Weights of a small GPT-style language model, trained from scratch on English Wikipedia: attention and MLP in parallel, 177M tokens.
MLP neurons of a small language model. Each row is named by its layer, matrix (up: input weights) and neuron, and shows model dimensions 64-159. Each number is 128 + 32 x the weight over its row's rms, rounded and kept within 0 to 255. Numbers have three digits each.
Before each neuron's rows, "fires after" lists the tokens most often just before its 100 highest values on Wikipedia text that the model never trained on. A number after a token or word is its count.

fires after: "0" 30, "8" 12, "." 8, "g" 5, "9" 4, "ot" 4
L7.up235:142159105160139187114111071146116150121109079110122122098110149084106104100168124178109179104157133119080160147119141143108174053140084138130063145137125110089212175156083145122155135087157120113089096163120094122118073094164154109039153111088126110113126150164137144176026176139089091194

fires after: " for" 12, " For" 11, " O" 9, "v" 7, " D" 7, " d" 5
L7.up162:160068123122118053122160172120047119131115144152126062113136160125086160119173117144110060129122080150118081130114131113155161182118135166087105134187118114150137095172144131161148165071139109186091190182119126142111107156157106074139131105157163119094155099081084160105136087158165099178

fires after: "h" 17, " al" 14, "3" 10, " Al" 8, " U" 7
L7.up83:174152096157112054037129173181140125151140110175096134166067092102169158101135114083155090121100166108091151189071136131126166108115071128127078119147096144114154078124171109122142143168144119147175131118087076144130143142194091092153134138200122069132110093146153113108167129159110100106

fires after: " F" 23, " Ar" 13, " B" 6, " M" 5, " ar" 5, "F" 4
L6.up81:103141096124112109115121064138081127067112107139167169155176149118147057099095161157109080114092142190136106118119161115216146076172096155100165135132085156104075175152117128122163103139117120178196107161141111077124106144173168156120098168128159137110187138135094115066121159104153121144

fires after: " St" 30, " st" 7, " tr" 6, " Cent" 6, " pl" 6, " Mot" 5
L6.up624:115133092115135144103144151179174137152117152097096086144154103190110154054101107100143141079117134102140168130161145104084092131160110148140097126075171132097182082096150100116089126068092192152163131067144140122120104106127162057121142126216097080216125158102201137144106114107125060119

fires after: " G" 22, "C" 16, " P" 7, " F" 7, " C" 6, " R" 5
L6.up98:128136118140146165114130033159114130069187095145111124119091126119057191155079137140138086095081058091127092121162100200113142123087148160135129133107143147130125113135158111153111073171152109133113124086135162123115124114189106164054078141124106163129151139135093156158075134088087114162

fires after: " G" 18, " J" 11, " O" 7, " B" 5, " A" 5, " v" 5
L8.up377:174142138151125116138153145096121125156102109124172110062072170108118111096074138119137075141081130096132129117148149178109127111160132123137154161102103106110132076130129136158139162167099125117093089193128154088159195127150199076124139107137106163071072172184127177114102124134064079184

fires after: " h" 18, " st" 16, " St" 15, "st" 12, " d" 5, " H" 5
L6.up239:142145184112147142093107127124096144147050123133111103111161143148133131103142140137144139154069156102148137144200157137099095149194121112116154117143169162078153139081136078181099123110184106154180084104152117095198104130135133145087147159189158140129160128065146165121203115120113065124

fires after: " c" 13, " ft" 11, " C" 9, " dep" 9, " f" 6, " ch" 4
L7.up307:162152106119132143093088167119105106109112083103140174123081146130118155125125099156155144084158150106142148105093144119097160107066161157172154097151082141118099154116120124129064135196152145150175115059128133113138147151118102074142120095129171090138215160187103114128133099137114104119

fires after: " C" 23, " c" 19, "\\" 11, "c" 5, " deb" 5
L7.up326:126096111054204152171109137128165092102136104080156190119090053082169159141103122145113076137145142126109158145099181155131162150080183117117176096095142163169119169109107120150168128124194083148154126109106131110127170110147118059138109131212124200119112162116087119128123131130146088141

fires after: " D" 25, " d" 17, " Sh" 14, "id" 8, "D" 8, " sh" 6
L7.up527:116056092156128142138147142155131132136102155131109145033159151120132129134141157141132087062130076105141164132080124117126143151128160147137120129140120158178151119156116180113134167127154134131112111147098180147099117104077122133090095107215125138127057138060161203142084082134151098142

fires after: " F" 17, " B" 11, " N" 10, " Sc" 7, " D" 5
L6.up40:083172158107155097145170087140072121129121153103101160116184170138096069127112107139062101140083094143127113111098146140179173155172151103074105099119107115092104109167144138124086159156134158144234115105117137066151193098103151138108173077172115119182191152080140119170103100116120090093

fires after: " c" 21, " dec" 9, " inc" 8, " rec" 5, " Cl" 4, "C" 4
L6.up503:131169186090091138126121146124099121120149103079098129112123154144120145129074145122120130101172147106167109172117190056112098110132106136101109055149126090165156140135143157130112116073147128101132152090124158109130107095189095113093111164159113176183092147118121137195112093150083123159

fires after: " P" 15, " p" 13, " S" 12, "p" 8, " F" 8
L7.up267:123083099168166211127064139130160143135179135140136120117107144138106103108142094165095034083127121165160122086075110175156110153129164095168138071109178116137149050122157134114110129103120135122125160133139120150111102138179074153180118102111094120098161138158109137107102118119154117155

fires after: " al" 27, " Al" 13, " G" 7, " Leg" 5, "″" 5
L7.up382:125067128102132099136125133124192078120147128071143142103064105126154120124095123142121201143103158184134166152096140202119123117065042114150134147157045125143147095134148131110175174121101108172095115143101159110132099099189109100061138178133133098149164155143114177106124094130106133131

fires after: " G" 21, " L" 21, " O" 5, "l" 4, " of" 4, " D" 4
L9.up322:160087184124108081194158095155161141114047056138166128086135160087137187125123120163080108112091155178156107107144082128123145122117069101091144072168112147147122110074102120125122129111126155102094093170119174090169159126202202145110141134110139119129108143169081226110143099128120148174

fires after: " s" 21, " S" 15, " d" 9, " l" 6, " p" 6
L8.up437:082107125110150105076078103152129124199105132117151137127092166110068118119115149090112165115075183125152113174143134149132091137177182074174153053099103143126140121150191156129143137125177098153104096189133133119119116118185134077048127139114125111096146132173146116161123134124101149138

fires after: " U" 24, "'" 18, " o" 6, " E" 5
L4.up155:133163118054079096085092143164126126113115179135173127149095116097132095116145130111129062122121105147128126162156070150121175107151137125171105105139167137150099107105154113096145178209127097077153137137180184083100165111105249151164052129101182147147148078156115108072148122134142132091

fires after: " c" 31, " C" 13, "C" 7
L4.up111:081156101193157158106041126119129105112084103118179099074155124163144082163122089151113139098145106137176104114142127094128131185085079166122123103142119133137147128181164079097136128173185076152106191090110153127092159125168080090114070142146106117117090142177165118130166139164089139140

fires after: " D" 12, " c" 11, " Sc" 9, " d" 8, " C" 7, " pre" 4
L4.up452:160134142127146095072085123141178159161127110104151178082179165074121143107105142090124123081110111148154145135110145138196171117042044108154150131158144113091100099140143092061093110121198122156080160078108110090074140145139135097134141102122146115175167185173097164167080159137101134114

fires after: " p" 20, "p" 9, " Pr" 7, " comp" 6, " L" 5, " l" 5
L6.up341:108059099117113133118143115116170118110147083162124157122078114083054109123178158113121158126129116153188089120152134121116136083154119068189167111127115118045143130066112079131084113174106141176125167170172124151100122118126118089140110118165129053150128120143099144174044104108092105138